Part of a small language model's weights.
Size: 12 layers, width 640, 10 heads of 64, MLP 2560 GELU, vocabulary 32768, 101M parameters.
Training: a variant of Adam for these matrices, 640M tokens, 9760 steps.
MLP neurons of a small language model. Each row is named by its layer, matrix (down: output weights) and neuron, and shows model dimensions 304-431. Each number is 500 + 50 x the weight over its row's rms, rounded and kept within 0 to 999. Numbers have three digits each.
After each neuron's rows, "fires before" lists the tokens most often just after its 100 highest values on Wikipedia text that the model never trained on.

L8.down1175:479435476460574498442317491549454405540542570457455551476482544406540531460534452486480497499518508456476572517471434569583559512521564552552492506534455471508515501512413424507399525521503646471569469483487551480596524571575498479507511545501488570496534575415415515459427516565518553509498487521441457367604461446435483500513501477479487492478452490471497456453511543508523510438441
fires before: "5", "6", "2", "3", " |\n"

L8.down2100:477531517503470484460477463416499402407490536411528536553376473521480421500536570476518485674394546431482512527553426608552452437513513509473531531519512597401498556554461474566433503445501519547483555549488569537550457516543535382482514521519543452522538496539540437460366471488531459468501560456542556507446487670522538369473401490505540490472479565479495487474433398502465503442541
fires before: "9", "1", "2"

L8.down1114:486495476519460522543583481512398472541493483435528606532492519439521492500548518418534496522486491506423549603530471457466503519444471435563458420460542422489511458515455445562567548421449539536472516490473584526511465482457545462517556401497556499478507483489587490487551469441556499508566534525527562500463550394538489410495530439560495561416460497545429465502455448484492543589552
fires before: " ", " |", ".", ",", ".\n\n"

L8.down1506:584467598482587494532440490513564451455454444493428467439369509580522431552431545435487515568525526489381480527564458529486530566410518637518537490546426510415550453388492511519523508476474479518498437512483479451490539538590429311525441377538422493491486483522484531453441530530527558485510542502484485491522418541512489431385512494472464415484461510478479445470444467441576480544449
fires before: " |", ".", " the"

L8.down17:588526550378408470541446498466425577497528460590454482456470473576466582535491493532515561465507568428478371499643519463461562570546535499414379514440497553471475520458449490533447528648511575456506489584426582501519509513476536528503507598406479582588458510462493439507514498549588448494469563502497552482458468511586513449502429473461571486501444394503489453564520483532455532487472
fires before: "8", "7", "9"

L8.down817:476484555477547473554465515512410565541544506475459402501543562502531506567439453496425505507397568526539497500517555461524544548339589462497475505454455443547363526459553466524510569521413433477460468546449489433449435527461525449491489473494545550540476569607577486557454538427556427464470525586427470532501458536531529434481467438604513465569488596456473502561617477527565555476521
fires before: "2"

L8.down1701:484528374329502544654449515547466551553514501479462526474450547471485523448469456564501492490436544535586536508584501511497483438507472566444425486511480533468490565496488481453450501496499489394510527493553502491466479510513388507518546457442461572617474502573476513522465467493449409443526555450510432485462532524520479514499480544486581472421447562503561510459564456535552552466558
fires before: "8", "7", "9", " ", "0", "1"

L8.down803:507403528466416522519448544469520516453491516547538450501517408475464460498504592462514502566429597544415602453438476497513561448600499489539494551561510480514429466562457495523559486499536481450535524486427577465577491398570551449503469470454588432524440498577458539552505517472486509563525521534483576478495528622527550498481535512581544456451591529376499568375558478577429504475445
fires before: "2", "1"

L8.down105:498453608523581447518539383432511519457561497487658389405502470565443546428488561579513567478386549467540513543495465484443538500450488453500501515537482449439625585504508518483502536472510511444508579502503465510482464521520492391425515544415491559560471579586464389589478498479428444501444497506460504515580441542504592477551384528478591446460492466574588576446449555540485626545530
fires before: "5", "6", "7", "8"

L8.down299:503502370381566434590430484497393453480587435443476486478464498471579513417501516625410494568468436516593536461561467502418499579508528521474490440525430493517477531514525431495440557550543539438507553486610518449531576447598485421521506381533464593493500448538436521371385489550436454491497519456497451546506460489535519602462397562521488441409386517470536557491469422493483562455451
fires before: " |", ".", "2", "1"

L8.down1998:448522440490485492618498541523453456470434556474441606580491481445520439485620490553472470548470504600490532558561562370411461574531536490519445460411508484529457522521525522622516461517495561515481490489572574491554559499465530468466573417387495469445498492429414541425535511555502413433487488484389424606492478505500535529552472525473480478472633577486514568456525541459594488490512
fires before: "7", "6", "0", "8", "3", ","

L8.down2455:455456510455451504507439472541489506491583488555512524460485450466486658539548444544476438493497502425468557476385521409438563559598511510462483447489511492498486479498507465524518451485505495479549419491466566472472539506407511467601451546522456434564524559481547479498554485501535531536455436418552485456615517535471413435483562536569476560595528463491394422612498546529570469450541
fires before: ",", " to", "ate"

L8.down1476:375545480477503483594505500421468508461537488495565541459508513512453456477473466554480475531541455515623453469618480430471453504501596558510548481583517458570550428578512579510512460501518413495503505483470522531548504437543502547590548456455550533527521472458398504524415499467540493528493519558448454604488528534503512471432463529546525514453428431385492537497461455506597494553515
fires before: "1", "2", "0"

L8.down2349:489380458503431546490419413548612574467480500543491415452564517590433438445469510479499516592539556544564518581446493436517460521504426486467525466496476519454493457514494447540534444523466498466496397530483490481504550458520555497463540454477509537523518505537470470502625491510442399513489535461558444515460547586434513385442485507491480487395485479471488499536539573551470531400562
fires before: "0"

L8.down177:596610492398560423570570395395403491609495488471486490514434471436479463539460518473414537584568503451555576476570552494511551511520554486517585567529486577506478455536501625503495476489316540375540536518603555519535547541504552479540438505504490419519540570492577515479556436473661455562516488492564506466494500517399565472516503404511547547580580457472541410457552371485490480527406
fires before: " ", " |", "\n"

L8.down1058:523507447447400505512579580533490423489414495527482582508513526536532489484494618484466474560650466605392438485478504530588473464435501507555496507482606534503557305553488506539470511488502535566533533486439390479453507540507546480578349515518487468502537520428517540449589495519496510494473547485495478513549519411529479441488512406464507553477528579502518521555436511508503444477552
fires before: "4", "5", "1", "0"

L8.down247:512509491370534506492563516493460410471513469466461614470478450469635383582520431500500470633507529534546491522593466449556593564451454557466526482533490483558551541477488524492457508596522488441532577510490538457506551518522610460507550489497416478428561480526507487500486494429450532460517445518457575515548563464566520561464499533495470416486488508468493578505489411530629526593532
fires before: "1", "2", "0"

L8.down2357:447504520557543462515550484435486441533537392449512466519493565567451522462550499415468534541481537516502530514498514532464435556448463461540475510355465525551514527541508523481531468457518510468577483470613425409495496531439400422562542501524458404601540448519459457583392513479557469484569476500510581465448536455640499598465372510524424495499479549538495514515530506467522526468527
fires before: ".", " |", ".\n", "0"

L8.down1120:527467511436582520480405535507478554520614536466471446529466557444616504522529476510449465545415418419483496489527544493439514620409570586430461469510432557522516515461546456546485480524546552422456412575457545390562538491508597488601545496529532498517481443397416378409480539486475486470511409513451516605457525585437468591528557537536477526485495487441505532477519477581543540499464
fires before: "2", "3", "0", "1", ".", ":"

L8.down1940:542419528480433491485468457526398507573554527499422483535417448515574382525475453542457447562447559491575483550431501532503586613486549478440414460518455486483470471508478484512520546493516496467385481582480446472522467471526495471422485470527503498516454489537483558475552394534514431491386486488432584533501511521455459531615544528480461538538440580475579491540515465522410450468524
fires before: "0", "9"

L8.down639:520451544453538427500448505588486578569530492494503442421430462458523401490425431450515498456555422415434506534427498615484502531446518332544639473475560478527563476554459456441503524464485501488505472519494488472500528516586511523523561495565533498510478488506498469472600464497447547530451418512484583500538451563511428543426559569491505429512480504471453527482570533577487535567498
fires before: "1", "2", "3", "6", "9", "7"

L8.down390:543445469433563438489478510477466515493524502438518384453459511449489429513576523553544626609465518504557555561569510532524458539495503407452562542461538465437513469575519525542483483577474461441403484532456467476536461522488415523586520483412489524506479485467505460501532497563472541470480502459488531491414519508509550551551528491446524446491475480486509574505480585520437410469429
fires before: "1", " ", "2", "9", "0"

L8.down2492:520428532555529454574422527401525587448461587509532558484538499482503531452508432514498393526537532507432530524523511452500537508528426522512485507533491538528465428467485487509449514516468477512497419493484544583550429557546617524615526475497483453410444581451415475497518578473482476470495534466433411581448500464472481525519614459583562460515513500443458525490576546555467496492469
fires before: " ", "0", " |", "1", "2", " %"

L8.down2135:534416566488497497459496615535471505445514524572463436541516466564539477600477535399506612468540533465507484585529561541540482512502492484507365451494468497486445460508514489538509484583451499432403462584460515475602475502424484486494438454463519459436481506492536564505577435528548367563380484446458528575510536494606516459566492480402456497570600487471513484495536520541392437443453
fires before: "0"

L8.down2262:550497490436493526576463458516519507523471498591479627446445467461517600480541464484479489556443478529480402443391559499524483485449544484469473506547570548482471529593490484547555460506598396521519632493496483627600561487331513618502561457522458521517493496479432535584445434497485474542515486496565428547497528546412488508451450498442432467455529518587522505449547462605593510512508
fires before: "1", "2", "3", "4", "0"

L8.down1638:472494499465523503550476510477511551538566564496524512439452467375479426446473481518465497635500501477529437475468580530528479448448548484530510415593480595584552517518443529604530445425619476555423531598445577535500508460484432582484514494486467544435411497536481549466490494469509604543392434459551549522485412495430492491416471631450473453602482575457561521428474557605520479524543
fires before: "1", "2", "5", "3", "7", "0"

L8.down1736:525501442498540455408455611508566448468541477436597473467578440493549504621486566536410469576515490572504513508515457537481409562475520534663546429557434487513486433510533478531417428542499529553569481450493425521532486544521453491462507494546502501406585473505575549533425530540480540506518473557458420502447490490443528507556475556500545450546479538420478494473533524571398437527445
fires before: "9", "8", "1", "|"

L8.down328:489485492529531472562500485521466505475472492517524593452517463514577438489440534549453424418550556555467562499474532543621488512484600435572555477505516427448557567508544495524459546537467403453542475453523520479521450536539501456438435485559453405427533461399545598432508484553498524563455542508511546472567485507518486508477442527441472599475469499510436501529503498494464512494510
fires before: "4", "5", "6"

L8.down634:540470631415480517449546512533522470532586481533485498525506481395441443517536477456467485512530393540486482515549530511463452559477581550521587465464484480491556487511426394491468537490478545455532528452452476590594480491471409434510471555518434551549531489494470550475481505489518516444420445490498401532395361516460614477448509526529550543566539548532509546471409473440450449476543
fires before: " ", ",", "roy"

L8.down178:535482566517631485485464533506523515542448516488476552483387551444520434428433460450474466464501446423553429532540465522451507581468461428528558495482491602396595427539447486477496547511544405573424505495467536500476514558506498476581447471543515470577517470475484586496463547520557580473512444458490510478494520434483468605529405515649478524536497460589530429474497541560544538570478
fires before: "9", "8", "per"

L8.down307:473505447479553638467508434506490540466495433512429582525526597435609570541526539454447510419488510498389565434514436583545408499555539488550474504543488478483490457556493593475493486482443568481509539554409615440481587593556522529566475542532425523478499480438412542521504565486474529580550513588533469611603594496463594529436473553428438532451469468557465481527439478588551536501537
fires before: "5", "6", "4"

L8.down969:501466510597579493482514555523498500451510570417554470503498387482454467511613526488439426501440503513491445528593411599553574557557447414493507600540517604546434438542507571481517574508461563498604500526462520454470481534540609515573441532500485526500457492445472605514542444470542414544577480482468466497486399546553594486500431605497477456543520477450532380486567377529456474426483
fires before: ",", ".", " in", ".\n\n", " |", " and"

L8.down327:523512538588469603454500538534581530459564509480459529465462488518619536499459476471577520622425546510497526470537507402424539563523510427443469411505490548477524464568538602591514433518547453525437500565489487522494480575508522489609537429470563474498572491506485432544445565531447581459483476521518485541409572559543505570512460531568504522468494484462498470500493548550430497523436
fires before: "2", "1", "9"

L8.down523:550485526508477449499491456568474529499423555509437535481506462565498433504522522432469455549473495463543539576485490506496495602465484444535474436500516569452504477505551403474546497403518579499450516565617503478525414445537431481531490516557503513516503531447488627454443416522522394522434457431458528597492510470612451543424408492506460526491443530541509506520518480487448463468527
fires before: "0", "9"

L8.down1965:512503588397527505410383568438506412498528537478560501504502531545488477520487524447485522462514501530448519492438340567592496529427480504478533465494430575489503409505523506495436528473545470553476431532464495486541577521588528516495466505543517448509519536428456471519406525494487604503433532491500447469495547515520519582506473517546491470479457534409402414534444544552523533546396
fires before: "2", "1", "8", "9"

L8.down1309:531525472603525557482499575456455558538522459544509572543481432479509550542530544435477523519542506502459447533434572546447548537428478614506494500525502453366556497452521500464417443470522482531619531463549417569545399458507546536562389449421437574514512523517552503516477560475507526465505509552539539474433592376486529580429455459471561482604464483497500542520645549478427440392554
fires before: "4", "0", "3", "6", "2", "5"

L8.down991:565436486424468457469485446439478507542516533424611469480458634423523528590477516493502603468453511515505458607536436493607525470523438509550531332475518520561543501473534600478523588600496542456498441436526409415487563501462479519454407502505480559540512529451452422563496539512619497483493513457598462531540517466581513448446519551548508483535535461461538367508542459535446502572476
fires before: " |", "ğ", " |\n"

L8.down1696:485529393506510539486419557509566397555546533582539477432450461510483550466519433590533500572564497469514562496500513392479537431512439585531569520522484452570459467531519557582546534520538331441532496499493460518558547447539500550543533508491504529478466511491403508537501524528499542544475568520434459464460516515515536411520523564527443472520536453555496489478512474577461598506503
fires before: "2", "1", "3", "9", "0", "5"

L8.down750:484470520530608531506458550401443612524535531492493512498512395546515518521541450435530648544443451531498395599552461523536504509544555569485612556484516555554524470462530560521449564566491513431414405496441523552616589452417474423560421587576538454583521536544484537512504415544505428509427557530398529690441508520529431522503429578551445531527530541523540479510466442559440503456458
fires before: " |", ".", " |\n", "7"

L8.down1003:540494489434525437547504437463509465366543503504587631491479462505525454475452484498498522536476531559563577484555483475516486504439575620453554437537495513554543522558500487506463462508528425459485528529503510466515585552542585451582511439498422488445565470545492544566503473481488511512428492523511509436432495489470529551392424535535547497540525461446477527471436548522535474543500
fires before: "1", "2", "0", ","

L8.down1283:490460495438507471527488508537393522507434607466471425562516408523584475620477525557528505473521503562519527522533395510469558379523481471464570531446511476641537474447598439478474452518509469518521479559463456479559459559537445463509610553419504479490489490488476500534585481589550448514341526559540489513567474534549472512513404459485502451460527486456483551518495484555450476518483
fires before: " |", ".", " |\n\n", " ", " /"

L8.down1605:518496513574506433578466540418536529419407750431461461488588494507413547418579398551463477519442458518519571558393548427458573496595491503401534569489510517545487391432470467514404548531399504472560529544523500575503481550496525501524452451434471410490495585447540515490436589438541458403459616451515554478548472513460496555525526437437542446527471525442529532489568479487467503534370
fires before: " |", "0", " ", "1", "4", "2"

L8.down2390:456477501509557454547517557476588568585382627549440487516464455501491486521471542498597471504425474538511486495516469470511529538455481444397474438559549512477528447514615501534528500457526492606488530528501500550522478456472497434516422415532489530447454598428550441470472431535502477461517479505435595444570493500473498527554452460554511499485457497537418411485530519588555525531484
fires before: "9", "1", "0", " Chung", "uke"

L8.down701:498417493507592480543448579515444541462493603496514550425420548551516618497517489509477489515461444542470524605432519514533545483522518476401583481515479528591559446461428424501434403554560436511511526434559484600409397483500454515491456644415500502542547482478586494506485586456508467448552530438473489566510570489534504516466473549547418487516500506534512501569588542520500457461528
fires before: "0", " ", "5", " |"

L8.down380:481493525498512483465578457442535416537548546441475497467473432467591478434485413568572537530493481473460508515555572575524542582462451487596488433522406516410559564545507449465433401546474529469539586490519476606606493477519489510536512428549477465532422494505489473400447429500467532557616548482513515609560532555442582484494485480537456448553483553506465557427542438540545446557558
fires before: "9", "1", "8", " "

L8.down1951:503461521659487528443384352557444364519400504440545470513473531522462494467420503419479558526509517535412559590431466576567460485554483447581575468432528531452494414510432529514530553504453465486426429488475520491534450519528516429512449549609417509530519540494569468428530408523420523482439471485460569544568566490496535595530492470496546514464490497415540529479502556498440451408459
fires before: "0", "9"

L8.down595:387498516457469509492413473530559505519431445605513513506372442442532438533521514526514421537544545499426518428499443508508629590593477472513475485474538466505472385618455506532554457534507527466543441564446498519553468428497509491456514536507452439516531463448485488454499400589557468534481498528542496500476562518418472537495461548474518587498584496492465492389533482505456429482503
fires before: "9", "1"

L8.down1713:544492429568499463608518556472526621458402537531515533455427510548529475533514569496481462482551476506474530554535488517532507591542550505450553475465528585495488401543448445462604546481473442575459500499516479548511555472530535474484587546420487478495456374500638499469550506489480483584430501463585505501482481632546587468511465591555530484441492410490516476477404499534426490529496
fires before: " |"

L8.down1575:551519537391483394442512410480527550494494387391423486498567372555575545523453428485407511467463572541468512493510425431512522451510522369462541517451465552526492521577509498537578523468568560539487523508522451451453626553500555488520552481489518438499577462522539572538535472472545391520452430578482526555528467518507478559529456519552485551551484569472507431548504563613597505559448
fires before: "5", "6", "8", "7", "9"

L8.down1855:473470520487507435508499441463557523530570465439549467383483587442520647512401501516503498582544436516482529431623491481480482505391429511567544452542468456413516546516503521551434594467445505409425534539452554540563556491459471589392539532501540532514560486453420515555463464505469526464474485560478542460529540520395451445445500676510605434452527435549547526418483442379519577514526
fires before: "5", "6", " a", " the", "1"

L8.down1552:576472523551552570560458509519557580504532482491473485447451498424489524532510476563536543495381480530532411507473537514482375495495482499471481493544483413486562534493513481416495543488499587452435557522452474547514551521510449544513569438393483606494434444501386329494479545539486469528474487564466488510439511503595493473526587477442505487385477490515593537567549487575511499533588
fires before: "0", "1", "2", "4"

L8.down530:476411517528529401515491494410508548535504480448510462506414475476535389605433506473537516534472456597491460519548533515523416487475590499581513479500408569486542531524548527462486496317564426584456468470508535415505568428464568359556524489447421472525466455435606525452415449430474545427548512491456535507481499486555450519470473496483501385387486416471475565475477483489463548515454
fires before: " |\n", ".", ")", " ", " |"

L8.down1949:459476519495585497572495623483495431392523517508423462496554509658469377486516533553486527494507514589494516427534521500502521446452523547526555477490439501527487521487539498489482488505459551511464523508445552449537440471516597534489503421509531505543465533456401497481406502561507537517463570573401511520425447576556494441407475569477512505458516642473511542507558539504563527487487
fires before: "2", "3"

L8.down1384:512559552339408484482470503510519452534505505451578528433531522509496490516427544519427570509404511593449539456451523426522515516491433534525481464485479575450466577536466548465508516456522462421521468547537474529507426499454586450516447481483562477555531522533564507485485493491554467431525498519623522469492486544492514453447450483508495448417450451528552491497555534459501503492498
fires before: "0", " |", ".", "8"

L8.down1035:544461553392524460473479491506562445548475480454497451587491555463522580518565462423588694515466460493438514488572572603552512597555493471533506450470621423575524411570565517562539567444533447557464503457510523528480484534420469466488444569491610452491538483526614473377561421563510490522519473413604519484520501518495461538527504573467554405523523552481478398422497544539408457537509
fires before: "9", "1", " ", " |"

L8.down1477:470497470528459431482428531435483541524618672543543484448451528590485500502490438484473552529445395474409511508434460461416575586568465547381553517468536503590465409464492514493367515547483493424538553498498452512562489514474568436501451540413522468414465626470450615492461487465549516460531545468610533388536561496506472597570535507558472481465469533471532406493529452506539505629460
fires before: "1", "0", "2", " as", "4", "3"

L8.down1758:575481410438478563505509483516503487485478565550498538470427500398501502582550606564476494522429480504520547477510503517487500428515526502449480474559527495473625547541467495522507468485545553516565565529542549507497518462528455515499507490522403587505412465534562432488591504542572503565425563518514521462452591527573547516573455484489494532536518419565585550479496464494503511516518
fires before: "0", ".", " |", "2", "8"

L8.down1640:485514407440422427500467500545551571487572551548383419484460493587508587470407570530474492585477433473627518521567579563544558464473559496442588538537475624423382494513530509430492410449398459533573515566478525586480477491553478480469496528441485587639499496572481444482485518488525381426558543427582492628361486562481465511520469489649541498467498467526543554534548477521525494517470
fires before: " ", "|", " Report", " |\n", " |"

L8.down786:465483399488530482501425512535451572454467528501434482467485522453557525511546518572431488570479511534595588525567565560556453477508517481514529437501484483481423495497486444384527383544454492536568513451487534539508496506578427493501542529450512481527516476401458474499531465511442507494564486626633491459478620545474499566612460517439544520470548551522557541519478461508431452491497
fires before: " ", " |", " |\n", "–"

L8.down1914:438567539543514474496487468497468355454487490502517532523499526490530548434469551481584486513532508468539576476530546524464500510393515590420557536463502463543459525412476504522500505537555541457459451471657491484529593483418475525456547572547487540412525482559452488486536522534486495560538546513510545540532462506417504532556535583572498461557462420507547513601482479514575449519491
fires before: "1", "2", "0"

L8.down375:606513555517506514582506565520455527544525519537463505513518501497366436486463518554483454510440505498520379559589496528392528482482534623538438505501427522407467439529464556482612617412474423488530562530446467534519508449500502595595501500543552514482475531515528484488415499541498589459470540522517431524342492479494468484485616518504547525505562446500555459456520622539463614446538
fires before: "1", "8", "2", "9", "3"

L8.down1705:522421524561543559557448490560517514527495487499423435492451552551575518563438382528431488566507404515487505483503467579464570532435510477466496518528453603528497509530505487414478439445443464540598543497537510511553447454513474438447559539530497462607506491466446486531433493484540527461447458488579436422421523512493433528505493532554597519505531528511562504510638480606555463497350
fires before: " |\n", " |", " ", "|", "–", "1"

L8.down2398:473532458382507450500458504527488485451484573530447511492542503578573464380517518466480490471442475555407534615475514478575410519505557521445603512477463542461495534570445559484549461460389560409470520517545455511479522426471600453520353420530497452449511452474552492485471495476473526579543468520499506468465528580541451482488420462565416469397509600528493526455465462535486581604419
fires before: " ", " New"

L8.down2281:467473531352477560519481483502491517456496587543595502473530468546505588356592555539521493479512537466524530470443578477586554507464543455440479506447505443516513498458473502593452461461511486476543535481521432464507486528534516490476532467540566570591468502470598512515519430481494377480538465535571578439525531490388505459469440473545494505510483561568535511529588491480532446523479
fires before: "1", "0", ",", ".", "8", "9"

L8.down560:462407509460485478500481512427429457454477462465557514560465461484582343525429520503482563391476513511593544501490470469483601477529511446432530513458474489530422577500505428468470464569576568531438376431514500520436514439496573499432512565524552516514598482470537518500514414502559417555555477532465564555613549593505578454425437587501554523576532510457356392416551469566494533517480
fires before: "6", "5", "7", "8"

L8.down1176:476514537476512458451532523529431542446414520510436517474526536546518447461438552505430446397638568490529478480505518587524525474470389440452459588536480550515535454445474430537523525477522486534436441504414499495523520577566504539566534482510398466471476491426570492503491525449546436572476493538489557466430590488567460527502501439528508493619504470505542487667514533613418502410411
fires before: "8", "7", "9", "ala"

L8.down2433:568566504537580457566409481426509568529394638488491466457513457567485447399603475572496474496478543526517492596500506481379541524502457495428518478548550527498548437457515526459450527521513436537475548460576525543442423498477480554555462524458537401478414468498527551468451496453548456447522636474553497434475489536461553602498638435416530480494561428445554564453526504606465526469378
fires before: " |", "0", " Tim", "1"

L8.down1098:496505502497489403556496496604394531533516608469428503433529521457531479472532494525485530496486537509478560575491506521529532445574584548475540419482440505559503485520530544450455531552470553490568483447441564446554439472390429451554444418508458517512561496537515555556514484488508521507514519533534435393532505557510518512598520561499530530453330561461494457538561415631558527567442
fires before: " of", " in", " to", " from", ","

L8.down849:479451522573492548538484449426507538488491617442482541503439459434465394552540433552468463573456512570483422452475485527431522488458496480501467479504470598421544522535559422526486500448522511463493579436451563598602526442597538503502434541480546459504642519509425449457517490564452439523525411502496475547431502466453550482475497523494483489544495482455552522455504570579489540443480
fires before: "0", "9", "2", "1"

L8.down1289:516430488500476450432567528522464487459532426466504456517501436548534435441486477497538584507535589494512485547535465497518555488498509482516506447465585482447493449516461460563466503509557448437461518487515409468458497500462554499570571527460514571505479471461518691478514416524544446494504481387476479489502563473545511490504529476525472526435502517513520513554560444468472490421462
fires before: "0"

L8.down905:495526471504443550487581497468519493536508476512545459535490507511496585520505549478567515570515522488404523568451468482521469524547505494400466526461525501456429473435493608453518439545536360498531503539476516499522406485611615463576491425494518542616546507419437473496432537495562479492467520470503478593519490529602571524505445421566516545518476410516455511417468493387557488517511
fires before: "1", "9", "3", "6", "8", "7"

L8.down1887:481496493419498582476526455471527501490514597416416503528477548557473520469463519438435529452473563508474391525433584492530543543565526531342501574472537462506507579516517542400444529530472489523483417528494451516472530538461552496517454502471488556601502538424616462519556530487586425466465521441420440541444504532480498445485563512502481464402436518480530463430569631449437528506571
fires before: "0", "9"

L8.down24:498472507573476515544518497510503510543507526517502533500613439580484520472483560525522419433510481558430472417477510473531480393602488514587532463499495441530528467503472483494539504464502489545521455490449429469497478601503535594553399474387475500536541509511539631476568409529491489556431516544561486471558474560558518451520499498486375423449521522500480542558488544447498472510481
fires before: "8", "9", "1", "7", "0"

L8.down2054:619483499567567511522525451580509393503548444487496477460438476413571548466498454443477548515471530515539455528443534444461555501472550463484504456459464513600518472583491485534474495480429554433437489469542465538384461448499494405433539424505477515452483472420505533481448440605499493546526499510451490512543485573553545364483591489434372541393528553493580403534584492556491509529452
fires before: "0", " ", ",", "5"

L8.down1241:500504485480518513588379496539486399535500519501522511475457335491441470465472509479510483583463551386514511517452536516513488489510505550486430536541484546513505536493370426486517461436565493453495492599491561511541528404391466472483489568554489559448415424554524491486523485480507512536475497431486611544450478571540469462471473482550474481478529549504509521526481524478474424407545
fires before: "1", "2", "5", "3"

L8.down1395:498511507412462543503493548516501505469483462454479498465569451483489474474428541416514518445497517483527542393496531583547400553514557371518482553461649540529538444517449521587486483534543477572488538519544479438521503554451430535487516573541507436441562429426523459504409587544543499521601525513534496420612572483557455495495445480454587529554547564517527614491498572560466475494435
fires before: "8", "7", "1", "9"

L8.down1185:444549522491494474519536437440501566539494607544444504453496494539573470487489443487477525547555490390451531463582461508495584550491608488497509468537509454540478380530509518532437417546532502514461514568415441593517470553487451434550414422437532535532494511511449451486585486469518517532285486482467482600494386441493374516435492561542472450516582540494557562498522545476541493445485
fires before: "0", "3", "1", "5", "4"

L8.down1667:504467485553411506519496391506487519438433510462582550538445522484410512487448486510446501489533517599509541547543474401482521561485520534449433570466446494361501572467493383490442566493500581395517537396474504550509544512560540384502566507464447598517541518489540509413615443497569443528520546439496533512581509528464509496543483528535461534545424553494505460596499429479502579473506
fires before: ",", " was", " is", ")\n\n", "\n\n"

L8.down268:587540514405454459549557482652546489471498542533536569479422466491480508475412495491515419476414507549567577513417531355515506463552518454434475455428447484501410505498580494534576543583479492532473556516499449497481467539453470576412529550433421464502500506533481480579672468493556462545464501541479500502475474491497471543498514530522544524556522608515542437552530478459384549511480
fires before: "0", "s"

L8.down287:480470501523421515420508555534363454427475485480411501453413436494494476577539495493531496368534575508459427460501509597492491529477528481435457600555543471471500467342564504461409464552516514452516487508499408436435437461646366558561545535561511606474472489452479553474463592435521520496512438505531518443585506434489472450449561465441560499547476528484463479592550501515534437499436
fires before: "5", "4", "1", "0", "6", "8"